{"hidden_act": "swiglu", "norm_place": "pre", "attn_scale": 0.125, "max_seq_len": 1024, "doc_mask": true}
MLP neurons of a small language model. Each row is named by its layer, matrix (down: output weights) and neuron, and shows model dimensions 112-207. Each number is 128 + 24 x the weight over its row's rms, rounded and kept within 0 to 255. Numbers have three digits each. A neuron's up and down rows have the sign that makes its largest values positive.
After each neuron's rows, "fires before" lists the tokens most often just after its 100 highest values on Wikipedia text that the model never trained on.

L14.down891:091162144102148131163094149112120093153115159140127118099131092117112139147131138149088095066124129148127134183145099144116145155111096124137143130108143094126153120135162129144132127110138126141135171107125106151115173167089167152113114120171140149104122168098137132115108147090124136117
fires before: " |", ":"

L14.down408:146119088129143131101124152131125134165115129099143108099108148079169114112120117102133106141163127170134132130163121092125110148086161131140132144148139140126138101150124103145130134137117105136102108114107146080120134111126093134118126148151121100149127133104099158076122132110119105136
fires before: " |"

L4.down822:110122134121132130131169128157114156121103119173153116096162134117153112114147112131106126131129099150120123123123143121122134117078128112123171075139109137092129173111132182117152172160098188132107123147120095153089121122123120145132132155117148085140166181134130129124118126115170143137
fires before: "\n", "\n\n", "="

L14.down681:159113158106129129136089148149157110156131102176148111086089159119133100104116143140147146162121123130123119132124140128160087111091105164107179148161125132142150124128126144113081156108119139148164156130130186149127137126115182142140108118136111112173120151148120108149104103104130162134
fires before: "="

L12.down404:132132168107118130146135145100137116120086153156149077110159123107151125130119125139123137120073110138157128141109113086160127089129120131141126075098154138114154117149135114132121153117139112063099146160093132109123156109107115099083148072160119126156123110189150154142169137133135149126
fires before: " as", " that"

L10.down256:116127124168152120146142114163135145102099132147123119092111125149147114139140123100126114124146090128089125114086126179154127148138154120060130114137102099118134146075114124137147158111117130104149094133109132156088125101127129115115124164106145142155115161113103133136150092120122098096
fires before: ",", ".", " |", " and", " in", ")"

L12.down81:146147167089125149119176148107160135124137118159151132212119123114147092123066096096127112154140102117126178128135140134160122178142143129131130106120129131082125175155094190165141125120142159175084152160135145124141148126126141133104144127131145090138122084127137144154073128138157096117
fires before: " to", "l", " of", "ll"

L3.down915:128146099134135153117115191126105163133144133128084149150150153146120113162136125079114160096141105098151119130135133133125136126125168097150161089081165132166099111121137109169118130111137106142131165123132086132085115142124151138111143120128186077123152138105113156101129131104164161154
fires before: " |", "°", "%", ")", " males", "-"

L3.down877:134125107123143171114102117124124111145141126124129139124096120137103163131114124120110153160161154118125121128101116128129146139097134114155119097121116106109110113111103123227108117167125104152135094137116102143129087154124130149118093166159180117115146129148164131148109146102163148124
fires before: "%", " |", "″"

L12.down135:124107120122142144125153142195123150113177137165136102154137089170119169092141135112154096130065090140142118153152160148133157140142132141130162141119109133114167115124126110135159123129148116109127144144129084130110135126143121097131105132131143079088146152131151114113060119126123098137
fires before: " |", ".", ":", "O"

L12.down1075:144107166102127110099109108115104136132117112083130090148110082134077152156174091130121098142150102123183135074121162119122147160207096106102147162123137129138124165142149168109126094154099092147127105120103127129154137095101152132138128136086152159127110092069106100175128129118150088104
fires before: ",", " the", " there"

L4.down50:119121129117125123130138159105116161136124149113140128153160116131155161141082134125117173205114131145152173091095124161110162147153099108128143126131165152146095165117188149117126157148124132155125100127135151103173118129097111158104140150178114151102156130109131098134133114147082115146
fires before: "="

L14.down479:136134167126155123137142118107145106161127149102156176120131136160109112110130155141112129179127088177153150113107120125103139101061163134109138127162126156145156122116116166052132100191079154163131120109136168147153085141102116121122122124146102100171145122114159096122098097150134137111
fires before: "|"

L10.down15:117121143142131110085105175111136131121119115122130160104132143126127125137131163174143127169142142107153143115130120145122088148119099104133144124106129124090148140118142073123158155109153080096118126141085153123103128125124166157136145136141089115143123135149150124132103126140148147104
fires before: "="

L10.down1074:106127142095115134138105133202125140152075151139111133127133110139107120118128140122119133112124107137134122125129133164114082128119143132119132134115086134108127089087166117135133117072117135111111155114148084151106114147130135113109114142136161162067127124142137136094168094134150134118
fires before: "s", " of", " |", " by"

L12.down20:171109140109117118112117118149138112131144112187124106130113136137110127145108162126134194124152142132124119108161129101145093146112108130127132110129136121135112160133114117153106150112132136097113150117157135101116084113130091158113115135114119140092073175091119096114154141147110114160
fires before: "-"

L12.down1103:078109161103142143119088143117123152112116163127114174090105103100100123124143136137104136166145151153100143136113118122129108124109091138125142138175144119107119127114113082099119146137130095108148150144137120112155149089128149137116139127109113123150104138132145134112139111123134139123
fires before: "="

L4.down1067:117107116110208201133125117128121115158146120125097144133156131098151111119144128147156155172123111127156112163118121186137133148127148107147119153158144132112127192120123135147124152138132117120151140166133133109158163144120122140097143164106110133085085150093141135155148111114154108116
fires before: " |", "|", ")", ".", "%"

L14.down131:138100144126112132113133176152142128113124089143147119110123132146112122140157117138097146154138133126118137177127128135114068135119127109111134140133116123158131123109131115104109109120153082110153114114137138114121145082160139123108134110112089151157098142103142104152134144088113142122
fires before: "="

L14.down176:108140126118106127132146098150131099137092180117137098131106117175130130148127127130139138139158112154128120107122115146092128139144072127118127113143096130127155162178086133102093148121115126136142133148195139117154126133127146111212108134137131168083122123066095084127118186129123165103
fires before: ",", " the", " as", " it"

L10.down924:169126136149145081140108166131121119158139167153119153094145130100122132128142141121149111093124141158138109176116110147153118097109146097189163103140132150162163129138150128142136121134132094175153141119106151133113155149127135172112110127140100132117127118112121134089114112130127104134
fires before: "%", ")", " |"

L3.down595:149181135111177125152117105118094103125094103181131139118121123152143127131077133102128114120133164118097124126128083166099173124066118118128132143135168112137139134153074143128121174108132165147121105146143134121145162124100175144148092099142136098116142110131126165121129129144140164143
fires before: "|", " as", ":", " |", "–"

L10.down97:127156098127107155130125140140149152111129059101101117139130118120097145126110121124105164145143172119157095110110148087147116150116155142083139108150141158113129163143120103145152126110166122123105148128156074132116094084144126145124129145156142143133165156133096139159101141123122106151
fires before: ",", " of", " and", ".", " in", " ("

L10.down1152:103184158143128111114131121105143132152127135105106130159095097168166093148139150130166147166111137151116112112121096105116107107118191138080127122133083093120099168122098158121164145132112108121157110106126101155168137112093091156108171100124145128130164142146116158136109137137122096178
fires before: ",", " of", "\n", " in", " and", "\n\n"

L4.down918:111131114116099107126163103120143090140112133166144151135147129107104130091142158132107194124067141134110106189155113153144128163120138074163151092137131084137072132137137147141127120125165125166132132102161139124120128160128110123158190113126095163181134133102125151144147149115123144142
fires before: "=", "The", "|", "In", "-"

L4.down1121:157154106160154159136156113137129121114131099140146111149132115112121147110109092113117114121105111131121119081122088138125127116161150111117108113149149122130125125158157138164161118142125168142098157136131134162133105161091113143112097158149150124116133106136107154119179113094138147138
fires before: "="

L4.down459:120124164151049090099107132136146150114178168170163125115130113124131155107100112139093121108144150128111105124119128106178089148125181100101117117112114106113093102107131142113131140110118117169123124163110120178171121147146123117079188154156141139105121097199170135116131116152141112127
fires before: "=", "d", ":"

L7.down1190:135125125135144143077148082097117175134100109162144107130123152149128132130134105154137115126100100152142120100079119143122108130163164149110187126137094119123141124125089151122083118140111102152151094104096120136181112104117136130149134138125190141129093124103170091083133176128122102130
fires before: "="

L10.down627:093131144116090080106121126129114121110118123148138131121120128109123124130142146093146132132130162098162155099161150096165158150120098130133103118077153120145157072150105088089132142146118074111124134067163090134103163113145121119114171128161141139145094119103119131147106144118145118142
fires before: "|", "-"

L10.down1112:110119160109141120145111136115145093124170126151144110103124154128176135088147089143140126143126115157111123135131101183170145117154151153099140112109145144146102118096118124097095109165096096110138128129108114153157112113138133118102142134125154136122135115075101145129154130116091126155
fires before: "."

L4.down923:131146107095123121144127117119127177103178120110132103102095137089163165115133113178096175111108160167126085134127123137130135105118108168152139137096139158125131097137135088121114142161107135134119135101144120128167152172138116097154091115111139135116100144155111148147121104131118135127
fires before: "\n", " |", " 0", " 2", "  ", "–"

L4.down335:168091168133133089078112161103136135155161115158114111104122123098179161134155123091126139147139140147138123141166121111136114103161132112100121080116142110124116105144158084138162138110116103130152107105162153131147125126153168142095114138149142185135085126151083111153154132101140132182
fires before: "-"

L4.down1146:150150132094144156104139117112156090137102168098140120109115136130124157141132128181155149148120108131137105186121177113177153054086098107127156129087121119100149124168070153115152153105120163139082110142144149104122111124129150133149107124105104158100167125106152115099116117102159066114
fires before: " |", "\n", "|", ":", " 2", " 1"

L12.down1147:140138153127163128144138127138115111150106113172108132133108165149133132150132127119101149122118158109133214143151154125130111095160128105121165111121132125130135141149118123090126144152134126125131137147164163112146140089128098122093105102098166114147109122138154140129078129146111135163
fires before: ".", ",", " and", " to", " of", " in"

L4.down206:119149129179096102112114104118157095144138097114140129153171155116124104140141131141130120114144169136098094133125131132083130099103154119135150136128074122165110114120095152145123140093156171159154113100117160115120085138116130135173125086115114128129155140125138110101106171148101112162
fires before: "="

L7.down268:163120130124142092138108139117119113133116127131137102179117103131089117160139117149166148135143098152119092160131113056127125153114099140147111131136108152124133151141185123148101140140146120153093135099132150155161102124105139135108135154168173117142160139152089143146124145106074121129
fires before: ",", " the", " of", " he"

L14.down269:166159123103134098133126136109121110166116109126138163122094162120111100134112151139120156090121162114145114133149104068149187164138112173131078104093132120131122095178129126087144136155145125110104090146100110109103189119111117159102097101176132122117124145110123110128134142135143121188
fires before: "="

L14.down323:128108114094123109144109172135144111109126133155119099078095161104119118148121142134136111106133132122137121090156103121147065143122126080111119117147144104133133173136137102136157128146121102100139115159152152114149136121128120110143115086122112108110139079141120140130118112137144089119
fires before: "="

L4.down265:127109098089103148112125120161135097122117080132118133159140102123156114183102102147092103175134113131123118190153129093141114105131146151112159088119130123110117107101110109100113159122118116142101126147100135117100124108145151106076123105159124157103135163109099135148130122101110124118
fires before: "="

L10.down84:127151111107095127138117118134176109131126127109133186128145133159091173143120097139075147109154120166120120121108106114104093138112128140087173133124150119156160132128098122146131109101082107125123128092118130160096124108146121124115120124123124160168146202120119115134118107139106086122
fires before: ",", ".", " and", " of"

L10.down544:130102131107149142132104115146177125078168115153148108155127120161141143104095126120118170144157112114121119147135069098149137138146140168104147147126109139170135151122113110109118133170111118129138123141118117109125117116112129091114126105112157156106112139162127135095171119120159100159
fires before: ".", "rat", "%"

L14.down913:102154114113150153090153145096130113116168139140111135098090153124127133146106131108161093118144141169138148101187099115140156121116189138150072125125152095139087088146130092138127104152135142114130091074131171116112104143103147122169118106122172130152138110104122120159113133153131108109
fires before: "=", "\""

L3.down185:153140155148130134161172105154145087085121135125129122124126130122114153116113105180145089136143124144103102133082123164130129109092096128115121115116103113125182164127112093115126178114115140106159143161118079131139149139132172139099157170122120163124126114135175122118174140151112135122
fires before: "=", " in", " the"

L4.down714:117145090131122127163155106121110114101109143167111103094146112154145129142143087103119114110105136121149087115156084146126118111148177153111112125116121150155114104147127135136145126070122123114092130128130097098146132179138106171161172147127134158104092113100156101115162117143119137148
fires before: "="

L3.down603:134133156112126134131139133136144110116128129140165125141096126093106155152142097147077066110101144130152107114135116154125141102160129140167087120133131166099099126119148121108081135107081117143130094131153125110159130124128143105158117191103154205126102138091153095121132122143123129125
fires before: "=", "-", " the"

L12.down771:140093119129135111134172103138139145144141111206150070126114161130156094178086111144133130115107098122143134105127163123137084139112154092103100123170140141137173115102126134120134174130133153103117089140173143136112153159119081142135099122099120113130138117169108180183136085119089127171
fires before: "\n\n", "=", "\n", " ("

L4.down942:144129090131163122136144120129108141169160132139161101161147168093129130098113095155118089088110115145143130179125130133083152141148129100129145157129142139164115167113135131101131120159101162123123109119131094131131139135130189189127102132104129100145111155095102139123121156110166145186
fires before: "\n", "\n\n", "="

L3.down335:150133116139135120122114150128141088118081098090070135105133133093113134162098145112143107171125110160143121112128112099086093125123131135123097131127111089160087118107169132128119145121101130195103108159123157134128146150124151164136105128099136156138125141148181124133131114109153151086
fires before: "=", " the"

L14.down841:114114139132084114119125127169093141140118114115095186145106103139156109125158104121108144147115119147150133141104132140085196163116186101109126086133138109113119069081164125108145145142114108132119113142072129141090161106101086131171098100131126132109134134116106138135132117129088122127
fires before: ",", ".", " of", " and"

L7.down1116:137090139116109113116090139119161085154115129104152121119112140114122119116135135108082164096119129112147174127133125089138100153126143133104129126133100089138093134124169122142105129123117165107166152121160106114119094174123128149111102113086121134116110157128106128101119154118107169110
fires before: "-"

L3.down671:133120098144105138109131084150106154105149122141112148066139130117130118120129152125106153119129134110152137150181111135115162091229108142117151127151160136160127132112109141096120110089120106089151110087133139085113099093115133153128119133128135118117121142104085133084131087134154158168
fires before: "-"

L4.down219:122146122100148134107170106084095149131104129142129105141128162088122129117134135117094113094145124073112103156150105099151137189136149156107093119111145135177104144071106143103137098114113096147143104143168127144143127178117162107152155117151141158128114165158134138114165127152125148154
fires before: "|", "-"

L7.down271:108148123089107139166109121143086121130148113098119147102105112144165143157137139128128127076131140151158123167110141094126112113101136133089124092122137144119125109140122135148106122111086073099122179106119107174133141102104149104147152129130179144137123121157111117108124091097147087124
fires before: " |", "%", " ±", " 0"

L7.down1193:115127148140129091091071159107111145164117114083155135154128142140144122091140127082104130092127093138156109139137160157120127122135106164143118104109127094163153121152177124162121175137122103136146137077132093159066157112153087128073129139131126100175129131138149131140136168175140106129
fires before: ",", ".", "%", " years", " m"

L10.down906:134067129082099148110100109150100130061148113133115114132151103146076113136107086116141115124121074156128144108114096114144144146116132145093148161135125093140146122076134144090155107100109151124126113112136088121149096166128134136134131125142180121098120134140070121128141087157145138081
fires before: "0", "1", "2", "3", "6"

L12.down356:117101082128120100147137133146132113103086103115107093145157143152110126150146125152149122162107131104127164122131103126126144146167144138123081138105105109130117130117115139085102130154111123126123078107130086168140113113149145171154128137124101111141083106154139115123103144133141123132
fires before: "\n\n", "=", ":"

L12.down1009:111125095121131193137118123116113099126112111165130136121122116115116129119110085163121095157144102116125147127106138130152160100135122091085116127095116160124124089082098134097098122111120136123122137121114108138119130095115115122097130115149182111090126084127108110174159129141138157105
fires before: ",", ".", "0", " m", " |"

L12.down614:147121148109119128104119114125087123097138143124135142143097084155081118138119115096128119136142116092124109089127170097118190151150131158104122153109100133140126154171110162118182162168137125139092124113101125133119113138159096125117149100111171110143107139105135137161154090119134137119
fires before: " that", " a", " the", ",", "ed", " his"

L14.down86:114127111115148104118175136136114158189102115138150144143090082141144135128136202099173144091153121095161154092099100142155134151166103178128131116135121133191105151149160136078126124158139117089146116157136127117117106135096115140100141106092085135080175159130162131120101088078130080139
fires before: "="

L12.down854:146165157121141157139127086092152126142117086099107110151120126132132151099135135143141131126094149120117130167138131114111094076130096122167124112129117169134144102135164128130103142125142172124131119143132142147114131122149128144153158162115179146103127143120148150103141113136140111070
fires before: "\n"

L4.down846:123095151085126150103164142125148129124114102134128105145132176104142130117117117118115144167160112127145161132120128097169129115172133081135131138130146124126095130100132120149102124139161128122123149119170113108124115145116134160135115132124118167115121127108071132124169127109138100124
fires before: "-"

L3.down689:145177166127096112105122096133115091127125110138134138090172149124135143110148104141130137097140133087152155161116145098121120137156126114116131144148152112132141136108115128100140134138120135106139090174115124091123097167113135136115160108138158095146112122108156130141153129124116171150
fires before: "-"

L4.down616:127141136132140082131091120153132153139136099147128119118128129134070122144159152136116089132169166104103105117132100120113093129151141146113107119116101101124126077131160145118156200097161133135139108130119081095162085145189147157130163147141149130134134103117145097118106154131120090126
fires before: "="

L3.down413:104084121086144130137109146125151178104109143114122104075118112120165138109115127099117118113163111120122122077130147128149116114137108137118129124140117128126153127150164138113109172128103132169095127125135170108163061094119137141137094136116141125073124107150122131089128145134147129139
fires before: " |", " (", "–", ")", ","

L12.down946:115186138124133128108148117119131120132132142151102171095126111136132123126167121119073134159125133134137184116132151144098101113142171160100124139146094161145133073084133133142134112113128130112132142125127118149091110125131140126095128159175175127156128146140085131130138179131115104113
fires before: ".", " in", " and", ",", ":"

L4.down65:118176135136140094123112136131149157113157151136105163137106116126104124136140102131117139145150098110122146112109111114127148110155068115147127109118099140129163126089118123094140122132155113132109114124131138107119101149097136136145150123105141112151166170110145126126083091135115116105
fires before: "|"

L7.down449:137141114147107098131139138116096117052100086164128104132132122118126131106108123134132110119159116122141139146133130147091100115125165139143107127118170180133138113104146122120131123145127147170120111119109111096106156144105109093112117130084149153114122177140129139100086187132166120131
fires before: ":", ")", " of", " in", " to", " as"

L10.down35:142137090131140120130110160133117151087112124140105163159113133128108156106091130150122122105134125183103167109126130104167135103096110125153129109109176129084146127189138145136120130198136112141102153123133123164128111157131100113111115107100090122121155138117116128110092117148159149124
fires before: ".", "  ", "%", " Swing"

L4.down717:138109090133126131143149105102147131126138112129156131159123139140110119120114113088122136112135144110144133134133139138143130117124156122121125130128139130123116140128134135122141127130096151161119119111138095139122136145136089124138151133144133142102149129097132131130133160150136136147
fires before: "="

L14.down149:126141141105121119138170137107121128124097115157181090123085101127109168092101126151107138133095117143146105142117070133122147111101105106135150083128128128121164132119160160153119143146088144166138122105077098127128153121162106117140137148120131129176115096137108139127128133122135104122
fires before: "=", " and", " ="

L12.down122:137144066128167184156114151130161152168144139097119158134149157109178117126138151116147121098102141146114146117124116139093143118099167138098094128139104142140102095131176107097130105125113094153172100116120133128155156099105131143113106093152119136128141136133112134140129139110108112161
fires before: "=", " a"

L14.down682:112071089144136138111161116147156138109121126139144098115121103089103158131163121164133116155147124104129104128139123126154110125139098140115125141107140147131159105151133143107154103121116123104151097189097114115159115126133145148153107127088131150120145146059163079110118116127101109182
fires before: " |", "–", " 6", ",", " 11"

L12.down41:093136136113079101126125137123126124124126144087149151157176132156090138132183157110103160164109177163092110123086167137137154111146137135110140119101142182135083159139142152110110145091123172165135135162099132097130137082155138059103124135153164126114136122099168139133161113148109148128
fires before: " |", ":", " (", " by", " 0", "\n"

L14.down707:132118074085123122150192169129143141134137106102133129122147138145142122140129125183163131120143123119142098104169104127084152134130175143090115124110120139114117169137132107117148110098143134133132130091092147110120164143102159163155081126125118093144123109142151142138154164133084096136
fires before: " |", " a", " who", " the"

L14.down195:158117127190054147109115104160164122158138146107157157116155106125159091115123140102103150133125146128151143126156136098144172134142106161139136129146158126124133144118115184112138135159114104166136106110123133163157142119123108096137082157158164137123130137122137152142200147135118116130
fires before: " |", "2", " 2", ".", ":", "^"

L10.down442:160104166076113125116110114108095113110087135134083131184084134122131110123111117155159115091102127124133144154110137120122133100125134128153150119104174121187122125086112120108134102167121119158119075161127111122122101140096145108147100116127099130158126144154129174099134124106117106087
fires before: " =", " and", ":", ")", "s"

L3.down247:167132107121124152135141117117111133169114094136131110164137136114139178133138089081142122124115105116141106120137080167137134122118160097113126131115155122123115155177158158116158126136143110163101134121147083125162117176105108131149111149157146157125146133136142140115132125132128137105
fires before: "="

L12.down65:157110129116120126127091123157127113123152082167119092146103132129174101135158129158105126150144121155132105130117159109122081147099183119096150096131094133072122161110127172120131172114099108111112127119104125098109153098118114118182151121146141139109105137088111131133125137140146160184
fires before: ")", ",", " from"

L3.down123:127162134112158136129105140134143131149116084137098133133125133108121171168133117154138111114106120202133172160106176132117148117135158130110140117157132172106120075149166112162148161105151073098123181089106106084116138176152128138141103153145149154114111161140129123133131164106156159133
fires before: "\n", " Votes", " %", " High", " |", " ±"

L7.down990:132135110137137168127131120141124109120145119161122113133118129137151148073166096141113183149117121104130155136125104126131132108141143134101125086113111109181146140155121115126136137145091128122142111163120098128127137101095156156127135131137141112100130158144134123112119171114114127163
fires before: "="

L7.down361:164107154144073106138120119095118144129124091157146142147161145110150088114129124171164134159110104135121125100137122098089122115159175125119138115155147155115103146141125124121156163110117168140156092086107151100095144138162132162125124135114145104153099111095130154096182160141111149142
fires before: "="

L14.down349:100115157139105101125128120177141134137118139102121156136108112101118117120089145113171119105137139119115160154111106130130130123108123098149117141095143082118136154129125116088126130109127086152152133142132119104109138123105163138111128123102113102107105146138119137146167124137141119148
fires before: "="

L12.down870:103105094130114117121173111117127092073133124155145152103109159114144119136116106133137157150142175135118120134190120123118128159124143074124130151116130113115132149109118088100127116163136120144100139115163128144163128149157086111114103138129114138145128105145122142100123154116130113134
fires before: "-"

L3.down576:120115122124162088126079122154109094172139145131182167152087105149131149123104133170128124146137096122126109119091121115146114116114128144123136112084116113150139132129128126123109149212113101147136143093123145129128126109090133107116108146121121116119146155146135141133056135131137106126
fires before: "=", "\"", "P"

L4.down783:134117146132120125119127113139122119188168144132128158127140140126145132151159107141114168091132145093147148144105149112127132144113130155144125137140140118156093152095129122123134170153143105139142128118136108160118131105139142137117161116111126124148096155101120143117170119117126124112
fires before: " |", "%", "-", "°"

L14.down648:168147158081093109123061124068115112095152103090154151109128139111120102124094111142098105156110095112087132085138130105138109100124165137110153131132141155134130127136117117138100137168120165146110114119121143120124127082098101116149186148114138131140122129124108113176156129069131094089
fires before: "–", ":", " the"

L3.down29:098145092122129129119151137152148138129128135159113143182125125190112143121099126101113132096069091055167098113105125184132133123157167138150144081104120122155094118081170141137108116141134102120159168088171131141131154073140100132127109131136151141123117139177124133158080133149127118073
fires before: " |", ".", ";", "–", ",", "d"

L7.down1087:142137129149136113136146112110115142116116119122133136129123143133137131141131099103127116101141117119140113122109132131130113121140137120106122110127164138151122130159149139157149105140120154136105144119168112141140118158138114156109137125136147137109125108121107150130123111123123154107
fires before: "="

L7.down935:134135163096113166151119094123127121162128106135123132125119128079199134137132139110110139135111117143126148130133114116110133120103140137140140084094126147140137122173168110120117135120142152100140150126131135116112119122128115154099069133106109121112141112134132129123135172123164164125
fires before: ")", "–", " |", "\n", " 18", ";"

L10.down600:155165111121152124130141113141103118105123125141113104130125123143116086149115142127122149117079125106147114107134098130153135141105086121129122142149175068140112136121174124145151131117142087109132148150118159119145156150161082132130111130160138121084102135102091103124161128127134102125
fires before: "|", ")", " |", ".", "eral"

L7.down1053:143146068150083163139186129132113133107128111113172112148102087059141120168082133130131108118096100136124127090136156126148118092104143127117164126127166114140152120141144164171132113160117113176136152109125124130125141120149119141153119123141178114101115151128142137100118125108087167127
fires before: "="

L4.down1158:111157099126105101124111141156115126129109107112120096108129103135104112122093157132158153132147146146091103148097057147115132124114150112119097124139116086123111110137126101111139143140144128153171151150106111111140113150112132171112157141124139098173154143124176148106134108124150140135
fires before: "="

L3.down17:145172149133115141108108148111126124184167183120102106139129144127117100146181108131132102178170108114095118163118165102098140108114167065134147074116113163139119115148145108108130110110117160128111118110084111139117124184151154110142146157129158159117123149107156161123102131079078115111
fires before: ")", ":", "|", " |"

L14.down862:104144149096117132128117144090093109110091130121119188122119104104127101138119151150102126124121126139107165127143124109119177087105100113120160142132142092097112111118130092101134159114131115149147145139111123137113140134109130150139153141138187139113159140141144202138098095111151127112
fires before: "="

L4.down179:129120096139128133118173123160146098102105137102121147096130124077111144169132122134154107099107154105148120153168170169106102122132097104156129093103115132121129142133131060139119155095143163126095114160144113114125115155129133139146089156155125115120134111115131158120102118158123108133
fires before: "=", " |", "\n\n", "\n"

L12.down1178:104162128116121166143141078160147148104127125156127090140101072123131120112118098147140183090112109148091141090152108112145162142157143144094144144130112154107119103131158121112164133102131091098140131153137173108075142101135104070139118160146129124128124085124126120157118155145138123148
fires before: " |", "."

L7.down1001:124137135118125109129116116146133138108125151122132099141149154096147169127099168126150113179150159131119098114109133111146123101133132142108115118085089171070150188150085104107137152124147112140128109132127129133144142159134125142112105105135191080168123152143166167115155171113089111151
fires before: " as", "m", " to"